Part of a small language model's weights.
Size: width 256, MLP 1024 tanh GELU, vocabulary 575, 7.67M parameters.
Architecture: RMSNorm before each block, untied embeddings.
Training: a variant of Muon for these matrices, 183M tokens, 5573 steps.
MLP neurons of a small language model. Each row is named by its layer, matrix (down: output weights) and neuron, and shows model dimensions 128-255. Each number is 50 + 10 x the weight over its row's rms, rounded and kept within 0 to 99.
A block is one neuron, or neurons of one layer that tend to fire together. Before each block is what it responds to, as a language model described it from the Wikipedia text at the highest values.

Responds to: Verb-completing subword endings. Final word-piece that completes a split verb, especially tak-es/tak-e/tak-ing, also gav-e, mad-e, wak-es, creat-ing, l-ack.
L5.down220:39 54 49 71 44 60 50 54 60 55 61 50 60 49 42 44 49 46 24 30 54 52 58 44 49 40 48 50 51 67 57 64 45 57 41 48 45 58 58 59 64 58 21 51 56 50 53 45 43 30 40 60 61 59 43 51 53 51 37 71 43 41 47 62 37 58 44 70 48 64 64 42 52 35 41 54 61 50 37 48 54 74 55 57 43 49 40 53 56 24 26 48 60 52 63 46 51 46 63 61 56 54 61 48 39 48 69 55 57 42 47 73 56 36 41 33 43 61 43 62 53 40 38 57 30 62 42 27
L5.down748:56 54 55 57 57 42 56 71 54 37 55 54 40 50 52 49 55 48 46 45 60 51 47 66 62 46 45 69 46 65 64 57 39 65 68 46 34 58 43 51 54 63 56 63 54 51 53 39 38 68 73 21 51 41 74 46 36 35 47 69 42 64 55 51 58 66 33 53 54 46 34 29 54 55 46 56 50 44 54 50 64 47 29 59 41 51 42 46 50 37 43 36 44 56 64 37 44 42 43 46 66 48 64 26 53 48 61 48 44 61 53 60 48 39 51 34 52 57 63 66 60 42 57 59 49 38 45 56

Responds to: Word-completing subword pieces. Second word-piece completing a common word after a short onset fragment, most often sp- as in sp|end, sp|ent, sp|ell, sp|ort, also res|ear|ch, w|ell, rep|ort.
L2.down247:49 55 45 53 45 61 58 52 57 61 42 43 50 48 50 50 63 53 46 52 54 58 54 48 49 63 53 68 54 49 39 64 44 70 33 51 40 59 48 50 55 29 55 38 52 60 58 61 34 42 34 57 43 56 42 52 46 47 45 44 61 37 72 67 64 46 47 56 35 67 59 56 65 56 43 42 52 57 55 90 40 39 52 57 28 48 46 55 61 43 48 37 30 36 40 56 40 52 71 69 47 50 70 63 45 63 53 59 50 33 48 47 56 64 54 31 57 32 51 54 59 57 39 53 59 39 59 52
L2.down291:67 31 60 36 64 47 44 69 70 26 55 53 45 38 45 48 59 39 61 54 52 43 52 52 52 69 43 66 41 47 51 59 46 55 41 53 61 60 59 47 46 35 36 57 44 44 69 58 59 41 54 54 55 55 64 34 49 48 62 60 37 59 38 57 53 41 63 59 58 50 42 70 38 50 61 30 52 58 54 54 54 60 51 47 45 43 35 50 44 66 55 52 63 60 49 49 49 34 63 48 50 51 42 51 49 48 55 46 41 35 55 51 55 56 41 33 54 46 63 57 33 45 48 19 53 59 54 46
L2.down427:38 50 40 60 42 51 57 66 63 44 46 30 41 35 55 52 48 56 42 48 37 79 49 62 53 35 58 39 50 56 55 57 57 58 59 48 55 36 40 64 46 55 61 43 55 37 41 44 51 59 57 54 51 55 39 61 43 37 57 64 56 51 40 40 55 48 44 45 42 63 41 62 51 57 38 67 60 63 45 29 48 42 61 50 37 50 53 58 48 41 67 49 33 74 56 47 45 45 42 65 60 60 49 57 48 54 57 68 59 41 67 37 49 44 42 60 45 44 42 38 60 45 63 47 50 44 43 39
L2.down585:35 54 43 52 44 53 45 51 63 56 43 63 55 41 42 65 72 58 46 62 45 65 58 55 40 56 69 42 60 50 56 47 72 50 61 49 35 35 46 56 80 51 53 59 39 43 46 49 42 41 48 45 45 59 64 57 66 56 54 56 54 47 57 41 45 35 33 47 56 42 41 57 51 55 40 54 27 44 73 55 41 40 53 47 52 45 43 56 37 25 61 56 52 59 36 52 70 45 39 64 41 66 59 55 40 44 43 48 45 60 58 39 50 51 59 33 53 61 35 48 63 66 49 45 44 37 49 37
L2.down732:52 54 45 55 56 64 27 52 42 39 54 70 35 52 43 37 47 67 49 48 53 46 42 56 62 22 62 42 45 64 56 57 76 51 65 46 55 62 49 42 46 55 48 39 62 55 59 70 48 59 55 42 47 60 56 47 49 56 36 48 41 60 45 30 47 38 48 54 68 80 50 56 58 45 53 51 61 60 48 46 63 57 52 56 53 48 42 44 47 67 42 40 40 55 52 66 62 54 55 43 62 50 45 42 42 41 49 35 57 49 53 60 58 43 52 40 54 42 41 56 50 48 56 53 64 29 64 50
L2.down782:44 40 39 58 53 41 57 53 35 40 46 45 35 64 61 52 52 46 60 53 49 44 55 54 42 57 56 72 34 43 52 40 41 43 48 35 53 45 70 47 39 50 53 44 49 49 41 59 57 59 26 54 56 56 60 69 45 54 53 48 33 47 60 46 34 69 42 51 47 39 45 44 60 62 36 56 41 31 53 42 73 62 52 46 60 53 37 40 46 49 55 45 84 71 32 51 62 45 58 44 61 48 48 40 38 55 59 56 52 63 61 35 55 56 61 34 58 45 41 51 51 37 50 57 62 65 59 53
L2.down805:45 45 42 43 44 52 52 43 58 39 32 51 41 54 60 38 59 47 40 46 56 39 36 56 57 54 44 55 60 43 32 62 47 72 65 63 40 53 64 53 49 25 55 68 46 39 41 53 55 58 53 52 55 36 47 83 52 41 46 37 64 67 55 55 44 41 52 64 55 33 61 55 38 64 36 58 59 34 57 35 41 66 44 54 40 65 53 51 36 55 44 50 44 50 58 50 40 41 45 59 32 50 40 66 41 54 55 36 63 54 49 51 64 49 32 36 67 49 57 61 49 36 50 57 58 32 33 63
L2.down991:61 39 49 54 51 44 56 56 43 33 43 54 60 69 48 42 53 48 35 54 55 58 60 63 31 51 57 48 52 39 53 51 62 62 53 54 57 40 53 44 44 47 48 51 37 50 62 46 61 49 50 43 52 68 32 28 47 37 60 43 50 51 48 65 56 62 44 44 50 53 37 71 45 60 45 67 34 36 38 48 61 57 57 53 34 38 46 52 52 53 67 58 41 62 57 50 46 47 56 61 43 39 53 42 57 43 57 36 63 56 61 59 44 58 36 49 53 36 52 38 56 63 47 55 53 65 43 48

Responds to: Mid-word fragments in split words. Second or middle pieces of words broken into small tokens, especially the "e" in "L-e-ague", e.g. Football League, Premier League.
L5.down39:39 43 52 49 36 52 42 48 50 44 45 61 38 44 34 50 40 32 56 59 49 62 44 52 49 38 78 68 52 62 53 31 53 41 52 29 38 63 52 38 48 46 43 50 55 23 45 59 41 53 63 53 40 59 56 34 66 38 35 38 44 72 58 51 31 51 65 54 48 45 47 39 40 46 49 39 52 58 41 51 39 52 41 39 41 69 52 52 35 35 48 43 37 55 35 52 59 47 53 48 49 40 49 49 56 52 58 57 64 55 57 51 59 48 56 58 51 32 50 50 66 36 54 40 43 44 46 41
L5.down712:58 57 37 45 50 39 46 46 49 45 44 56 40 49 39 73 51 45 35 47 28 59 68 56 58 69 35 31 65 34 68 33 50 57 62 56 55 35 52 61 53 65 48 31 41 47 48 50 49 63 52 48 56 52 43 43 52 64 55 52 57 63 63 57 38 44 47 51 59 53 37 39 57 33 52 56 59 73 56 70 59 63 47 44 42 41 31 38 48 43 42 76 46 48 43 54 58 46 59 44 49 45 36 51 41 45 46 44 53 40 45 57 65 50 69 66 44 26 56 45 60 53 36 56 44 59 35 57

Responds to: Possessive determiner completions. Word pieces that finish a possessive or determiner before a noun, such as it|s, the|ir, o|ur, his, a, of; weaker on suffix endings like -ly, -al.
L5.down249:35 56 54 40 60 57 43 38 47 54 42 45 45 56 48 45 49 30 47 61 43 59 42 55 58 49 64 46 54 54 68 54 35 55 52 52 58 70 75 50 52 47 32 60 62 62 57 59 47 50 74 60 52 58 62 53 55 59 47 52 45 57 55 71 44 34 66 38 50 37 54 40 53 57 56 45 44 34 61 49 48 50 30 40 60 39 42 52 52 56 53 61 48 66 62 36 38 53 64 54 62 48 45 43 72 81 40 65 55 50 50 62 49 56 34 54 30 46 44 51 73 62 42 50 61 56 52 50
L5.down466:51 68 44 50 62 40 54 59 44 53 48 47 51 51 55 55 35 50 30 54 52 44 61 39 54 61 49 68 55 49 53 52 36 44 67 67 39 57 55 39 62 48 62 55 70 39 39 69 44 67 57 36 49 37 38 48 66 51 60 39 53 48 67 58 52 51 59 41 61 52 66 57 60 60 46 60 56 48 38 57 43 45 51 50 40 60 56 41 51 49 59 42 43 63 60 49 70 61 65 50 45 67 48 60 53 49 32 40 58 61 68 26 46 71 44 47 58 47 32 52 59 50 52 52 53 48 58 53

Responds to: Possessive pronoun completions. Possessive pronouns, often finished from a split token (the+ir, H+er), mostly in biographies, e.g. their breakup, her first film, his pet; also Y+ear in table headers.
L4.down551:41 56 51 41 48 64 59 39 65 50 26 38 56 39 47 50 58 39 46 54 42 52 61 61 56 38 56 68 53 62 48 55 58 49 44 40 39 47 42 47 68 46 39 33 48 65 57 45 42 46 57 29 45 46 49 41 60 69 66 40 59 36 42 66 54 33 44 43 44 49 66 47 38 46 63 51 64 47 55 45 55 38 53 58 55 42 49 40 57 44 40 63 47 51 49 62 46 37 49 49 58 46 68 69 53 58 58 47 61 54 48 45 35 43 37 59 38 37 54 55 51 47 33 42 64 43 49 56
L4.down661:45 60 66 45 56 39 37 67 41 45 60 28 52 63 55 55 40 53 43 55 56 41 42 45 63 49 38 38 56 59 63 66 47 53 39 57 57 50 37 55 51 41 43 43 45 47 42 29 53 73 50 47 42 62 47 59 53 33 39 36 34 34 67 45 48 42 57 60 70 54 50 56 47 59 55 54 61 57 57 57 54 60 61 43 65 42 55 40 49 50 45 55 62 36 59 59 49 58 62 51 55 57 37 58 55 67 50 46 45 36 62 57 40 53 30 57 50 67 63 60 81 52 46 47 48 54 26 47
L4.down758:48 50 51 42 41 64 38 60 39 59 46 62 41 46 55 35 49 54 33 54 60 50 42 72 71 44 58 42 46 42 55 62 67 23 39 64 49 57 41 61 33 33 56 47 47 36 44 44 56 63 35 60 56 54 55 47 39 66 35 50 54 64 51 41 35 35 34 52 47 57 45 42 29 44 59 55 39 53 49 51 73 64 30 42 41 60 41 42 39 45 59 54 48 29 56 73 61 42 57 45 38 49 44 69 39 59 44 54 55 56 51 56 65 47 38 61 60 39 70 55 49 34 71 52 61 22 50 39
L4.down985:46 47 54 43 44 50 56 60 51 47 80 43 48 43 53 58 47 37 39 57 49 36 49 38 34 57 47 43 61 58 59 74 37 51 39 74 53 35 46 54 63 46 42 40 51 54 62 19 58 42 47 60 42 60 49 57 64 48 68 50 51 32 64 50 34 74 45 65 47 43 66 43 42 53 53 46 36 50 62 68 44 65 40 47 39 39 45 53 69 64 42 39 50 52 63 54 40 61 42 45 51 54 48 46 38 61 36 51 45 49 58 55 52 54 50 64 51 60 51 47 63 62 54 49 71 32 57 52

Responds to: Infobox bullets and mid-word pieces. Strongest on the blank token after a dash in infobox lists (before "Total:", "Summer (DST)"); weaker on middle pieces of split words like foll-ow-ing, orig-in-al.
L4.down20:52 42 49 37 44 62 42 45 55 54 47 74 52 58 40 29 46 49 31 49 55 56 50 46 58 67 44 47 51 48 65 55 32 66 48 51 27 40 69 51 53 49 49 56 66 57 43 51 47 32 57 52 67 53 60 52 52 28 67 48 49 48 63 56 48 29 55 46 46 55 53 41 27 50 54 39 34 51 61 54 71 47 50 33 28 66 66 40 43 42 55 51 73 51 45 52 57 40 47 52 50 45 49 62 49 47 47 52 41 54 52 49 39 45 54 56 39 48 44 42 55 48 57 58 49 70 40 45
L4.down130:50 51 46 59 40 39 54 29 47 62 55 71 62 56 47 62 50 44 73 43 76 58 61 62 43 55 55 54 45 44 58 47 44 46 60 73 49 40 69 57 55 52 56 30 42 53 39 33 53 28 52 46 42 36 38 44 59 46 47 62 56 48 55 47 36 54 52 52 47 54 54 37 39 45 43 53 47 54 47 56 54 46 40 51 48 24 42 39 53 47 63 45 47 39 56 62 58 56 41 59 58 47 62 33 51 54 50 53 36 51 59 43 33 66 56 38 47 47 50 58 49 63 66 49 39 31 38 55
L4.down291:49 58 39 38 59 45 48 51 65 55 49 50 48 53 71 65 63 58 51 76 35 70 39 56 33 62 67 54 72 66 54 45 55 50 35 38 49 57 64 59 52 31 52 51 54 42 50 44 45 29 58 50 58 44 58 76 62 48 79 44 35 32 58 46 58 59 57 47 46 48 49 53 46 54 39 38 43 34 42 53 44 54 45 51 40 49 49 45 50 60 64 46 50 60 36 53 60 24 69 46 50 40 73 50 66 54 60 33 59 53 60 40 42 34 53 60 71 43 51 52 44 52 49 50 38 66 53 47
L4.down477:46 37 58 52 45 57 51 38 57 39 56 38 45 52 44 38 57 57 47 36 35 47 75 37 34 48 50 44 49 41 35 71 66 53 49 46 58 61 64 43 60 41 44 66 36 46 61 48 48 38 58 61 40 36 52 61 53 43 40 51 54 52 53 54 63 41 43 53 46 38 55 33 54 56 47 38 54 51 52 44 47 48 51 51 41 50 50 66 63 44 70 47 56 55 48 69 55 59 39 55 77 37 46 50 44 47 43 45 71 52 40 36 48 33 61 64 46 32 57 50 40 55 48 55 51 61 47 46

Responds to: Mid-word subword fragments. Middle pieces of common words split into subwords, strongest on "ear" in "research", also "ul" in results, "up" in supporters, "ers" in adverse.
L4.down275:55 52 43 62 56 75 40 51 59 47 51 48 57 37 53 19 55 51 57 54 39 32 49 35 50 25 57 53 64 58 59 47 41 55 56 59 64 59 37 41 64 43 55 61 59 46 39 52 44 65 55 52 56 54 49 48 29 58 57 34 31 35 51 50 66 49 67 55 44 70 54 45 26 39 58 50 50 40 61 55 60 69 34 37 47 36 57 57 45 53 47 42 61 46 52 39 36 53 38 59 49 48 61 49 56 45 36 44 44 52 41 53 34 61 69 54 50 69 32 61 60 54 41 41 39 39 48 53
L4.down476:40 53 44 41 51 43 41 42 49 63 59 72 41 54 36 39 57 61 39 45 65 54 40 59 44 37 41 65 57 50 38 39 57 43 45 56 38 46 79 55 48 36 51 45 67 41 49 42 48 61 49 70 32 40 60 31 54 50 37 44 41 49 67 54 46 54 39 43 48 34 44 31 48 63 53 41 52 48 66 59 59 52 41 28 38 60 54 37 48 65 65 43 56 47 55 57 64 46 46 49 29 65 33 57 68 54 57 50 56 53 61 45 47 34 41 49 41 54 41 42 62 44 61 44 60 67 49 41
L4.down575:37 36 33 54 46 38 61 42 68 29 39 65 52 55 45 54 38 45 47 42 47 56 56 38 37 52 58 44 44 23 58 60 56 34 56 65 36 38 54 60 44 59 46 29 41 43 44 45 51 59 45 21 49 50 36 61 47 61 45 55 50 52 48 42 56 49 42 54 51 42 44 48 43 47 67 61 60 60 55 59 38 63 37 56 47 53 40 52 43 58 45 54 32 50 55 54 49 60 71 41 66 44 53 59 70 58 57 51 50 63 51 61 48 41 55 53 60 32 39 54 65 72 38 55 35 61 41 73
L4.down621:53 26 67 59 41 59 44 39 40 32 62 58 52 53 55 35 36 57 58 61 52 64 65 37 50 39 67 63 54 48 53 50 54 66 47 46 53 44 55 55 44 39 38 56 43 48 56 35 58 53 62 32 49 50 50 32 46 47 49 57 34 48 53 43 49 55 58 82 33 39 47 45 53 70 58 52 47 59 42 67 44 41 54 46 57 44 56 47 41 53 37 26 47 57 43 50 34 62 48 55 43 48 50 51 67 31 51 74 71 51 59 54 70 43 48 48 40 45 60 60 51 64 29 45 50 42 53 63

Responds to: Possessive pronoun endings. Possessive pronouns, often the second piece of a split word (H-is, H-er, it-s, the-ir), and also w inside two, twin, Northwestern.
L2.down144:46 43 58 50 32 33 56 46 49 58 46 49 32 37 45 60 62 47 54 64 42 55 57 45 43 35 42 41 46 50 37 49 42 39 41 44 25 28 32 37 46 63 54 53 39 49 54 37 48 42 68 66 45 48 41 54 43 51 43 54 53 44 58 67 23 55 49 35 53 35 45 42 59 66 24 51 45 50 44 75 28 41 43 27 24 46 60 69 39 52 67 50 63 66 46 56 62 36 50 47 47 39 44 54 42 47 50 44 38 52 58 59 49 49 41 56 46 49 54 59 31 47 70 35 42 54 54 44
L2.down201:44 49 70 51 36 42 44 48 47 49 54 51 46 20 60 40 45 63 45 30 63 52 69 45 56 47 51 47 68 75 62 46 63 59 46 42 49 49 56 48 66 41 44 55 40 44 42 45 39 39 50 63 48 50 61 67 67 45 51 51 43 53 41 67 25 62 56 29 44 42 44 30 63 66 40 41 57 48 63 61 48 41 45 45 45 38 35 55 63 59 50 64 41 41 44 50 56 56 41 42 65 40 36 42 42 36 46 54 35 62 52 33 38 40 53 68 59 50 55 61 46 62 43 57 54 38 53 53
L2.down219:55 66 52 45 42 58 52 69 63 58 43 63 55 61 54 49 53 48 59 40 36 42 66 62 55 35 53 37 57 51 51 55 47 62 60 50 34 44 44 38 55 47 61 64 59 61 53 49 44 58 52 69 62 72 71 55 58 54 36 36 56 44 44 59 46 53 42 42 50 50 49 45 52 60 51 36 60 46 81 51 61 45 62 55 53 43 49 48 57 57 22 48 48 52 54 42 38 49 54 36 59 55 62 49 52 58 46 56 47 57 53 56 28 55 60 70 42 45 42 62 55 47 45 57 45 50 62 39
L2.down230:30 59 62 57 41 56 51 38 39 52 63 49 57 39 46 54 39 41 47 55 58 58 44 47 42 49 57 44 50 44 73 34 52 50 47 48 44 73 39 55 63 31 48 33 61 54 50 42 24 59 50 63 65 37 41 45 38 52 49 37 26 60 53 51 49 69 46 48 38 54 54 51 41 71 43 40 67 72 58 64 50 41 40 54 55 50 42 45 44 43 51 43 46 51 63 40 54 49 57 39 31 41 41 51 52 63 46 61 62 32 48 51 44 41 46 67 50 31 37 39 57 74 62 41 56 70 52 54
L2.down365:48 59 53 56 64 36 47 56 42 45 54 52 42 36 47 52 58 47 40 60 57 42 52 41 55 55 55 46 65 47 38 60 41 38 49 34 42 47 43 55 43 34 53 59 41 49 61 45 60 48 51 50 59 49 68 55 50 46 54 33 52 41 36 48 53 60 51 48 55 43 34 40 53 71 60 60 55 61 70 51 41 47 41 50 51 33 51 58 37 57 42 61 62 39 43 69 60 39 53 37 28 48 34 63 48 50 44 53 44 35 56 60 54 48 39 51 59 48 50 36 45 38 55 37 35 49 63 57
L2.down726:45 48 64 63 39 48 52 57 50 58 37 54 71 58 60 42 53 60 54 63 43 43 54 55 48 71 43 60 52 37 63 45 72 65 55 53 49 67 40 39 40 36 48 67 55 41 57 51 42 73 61 51 64 50 48 52 38 56 46 29 41 62 30 45 57 58 36 53 55 53 51 37 52 61 31 56 62 57 48 63 65 51 68 52 42 42 48 66 34 36 56 58 57 58 57 61 57 61 52 46 35 49 51 50 37 56 47 53 46 36 52 50 36 70 49 64 42 42 54 47 66 53 60 53 58 38 49 15
L2.down858:49 61 62 46 35 71 39 63 45 58 52 35 64 57 58 56 33 68 48 54 50 56 58 41 52 46 58 60 48 50 42 37 36 56 41 31 36 55 68 42 46 44 54 44 46 58 33 54 61 63 39 51 52 54 59 61 55 49 31 59 49 53 47 40 39 62 41 45 40 40 77 54 51 47 43 68 53 63 56 54 55 60 48 23 57 44 60 52 69 51 41 59 65 64 63 59 48 45 61 45 59 37 74 44 56 33 64 35 51 36 43 44 53 43 35 53 66 48 54 39 65 65 62 69 34 36 46 42
L2.down859:58 56 48 47 60 42 55 39 56 47 45 47 60 42 58 28 42 34 59 38 56 50 58 66 63 51 72 41 43 45 45 49 51 58 45 39 55 61 43 40 40 49 57 46 45 45 45 63 39 55 56 58 42 38 41 58 55 60 61 37 52 37 44 48 50 59 44 47 55 61 37 38 37 54 42 46 59 42 64 59 64 46 46 41 69 45 56 47 45 36 33 50 51 47 43 41 32 46 37 33 47 40 40 37 63 45 38 54 56 26 40 44 46 61 47 53 35 57 29 57 54 58 49 39 58 47 61 57

Responds to: Mid-word continuation pieces. Second word pieces right after a one- or two-letter start, as in F+ly, L+e+ague, l+ed, Vot+es, Out+st+anding; also blank lines and infobox bullet spaces.
L2.down14:66 58 53 36 45 60 54 49 44 32 59 61 60 62 52 59 52 50 57 71 33 50 47 55 46 61 49 58 54 58 58 62 51 41 55 63 58 54 37 30 52 59 53 59 54 56 65 53 57 45 50 48 57 46 41 53 54 38 62 39 57 55 42 56 55 48 41 66 57 53 52 53 56 69 51 52 58 56 46 66 43 53 41 39 60 52 52 52 43 43 53 50 54 50 42 52 65 47 59 42 46 40 38 58 67 60 62 50 39 53 43 58 51 46 53 59 44 41 44 51 49 43 39 52 51 25 48 38
L2.down143:57 47 33 50 33 59 43 52 48 49 40 51 53 43 55 37 39 58 49 44 54 38 65 40 52 57 41 54 46 51 38 38 71 53 33 55 58 48 47 47 59 60 50 55 63 37 60 68 45 57 54 27 53 42 54 60 43 37 40 49 49 50 58 44 45 53 60 50 52 37 42 64 44 39 43 38 57 46 50 57 52 49 53 40 65 68 57 46 59 52 52 43 61 56 36 50 36 37 68 48 44 46 66 34 59 60 68 50 57 45 52 58 75 51 56 41 33 43 42 44 59 63 55 51 47 74 44 44
L2.down332:68 42 46 45 35 51 70 47 46 49 52 61 35 58 50 43 46 43 38 59 53 52 53 30 45 57 59 54 39 40 55 50 42 65 40 51 41 30 51 48 53 49 45 31 37 57 41 53 43 51 54 47 43 64 42 60 38 47 29 34 30 49 51 52 54 53 71 57 41 62 72 50 58 54 39 52 50 52 40 49 65 72 36 53 54 48 61 43 51 45 61 46 48 45 47 31 51 43 53 58 36 52 56 55 66 27 48 37 62 53 48 61 38 53 50 31 64 54 55 59 55 54 34 61 32 59 62 60
L2.down374:37 31 54 63 56 34 57 52 44 62 52 64 45 60 57 47 42 39 52 43 62 52 44 41 66 49 59 57 61 45 40 37 57 44 32 51 61 67 40 49 47 71 86 45 47 41 45 55 49 58 70 39 43 49 54 61 32 60 44 39 53 51 36 49 50 63 50 50 61 54 43 41 52 46 28 52 45 59 51 63 48 58 51 46 46 52 45 53 42 59 54 37 64 51 52 55 50 48 59 51 65 51 38 59 63 48 51 48 47 43 41 29 53 51 35 41 51 51 58 44 48 57 51 34 53 45 24 42
L2.down462:41 49 69 37 35 34 28 51 57 44 44 46 37 51 65 61 37 40 50 50 46 38 55 63 39 47 53 46 48 33 56 49 27 60 31 41 42 63 58 55 38 68 50 57 61 58 54 64 56 53 46 41 47 58 52 40 55 42 50 47 47 59 45 55 64 36 58 39 55 35 29 50 30 57 47 49 46 57 30 60 47 47 59 56 55 33 59 47 44 60 46 55 43 54 53 52 69 48 65 38 56 39 26 39 49 61 63 65 60 53 56 43 49 58 63 62 30 59 65 57 46 38 38 36 50 47 51 58
L2.down751:48 37 63 59 63 50 63 67 42 51 34 26 43 44 66 50 60 46 62 25 52 48 27 57 47 55 46 30 54 54 56 63 44 46 45 46 59 39 36 38 72 58 53 54 43 41 45 47 62 61 52 54 47 39 76 42 50 55 44 40 27 47 37 55 49 52 48 53 41 43 57 49 58 59 51 51 22 41 35 40 40 39 56 37 47 58 69 56 71 54 66 38 50 46 47 54 53 60 46 50 41 66 30 62 49 48 60 45 54 40 47 39 67 53 55 52 52 57 49 46 46 60 60 59 38 35 52 57
L2.down872:47 53 56 45 38 47 67 34 57 83 59 57 44 49 42 47 54 52 62 46 47 58 28 48 43 40 44 30 41 56 55 46 49 68 52 51 53 62 62 53 37 53 45 60 37 29 60 62 31 46 53 32 51 62 44 47 44 46 64 58 65 55 45 60 44 55 52 51 40 45 46 34 46 59 44 58 51 42 42 56 48 47 58 55 59 48 42 50 51 63 55 59 67 64 54 51 44 39 34 41 64 49 44 60 59 52 60 29 52 39 38 40 47 44 59 43 31 54 29 63 47 56 24 48 41 51 52 36
L2.down911:48 60 51 47 62 57 60 46 41 62 61 45 45 34 44 61 31 40 44 50 40 52 53 49 68 61 53 66 41 51 55 45 27 40 51 32 38 48 60 45 43 54 32 52 59 49 59 53 52 65 53 44 52 54 42 64 63 55 46 61 61 55 43 73 51 61 56 30 36 59 49 52 56 55 58 63 33 58 44 23 50 66 62 65 59 61 52 52 66 50 48 60 45 60 46 51 44 59 46 47 55 56 52 49 38 68 60 61 30 49 32 47 50 28 58 38 51 59 58 54 30 68 54 43 47 50 37 52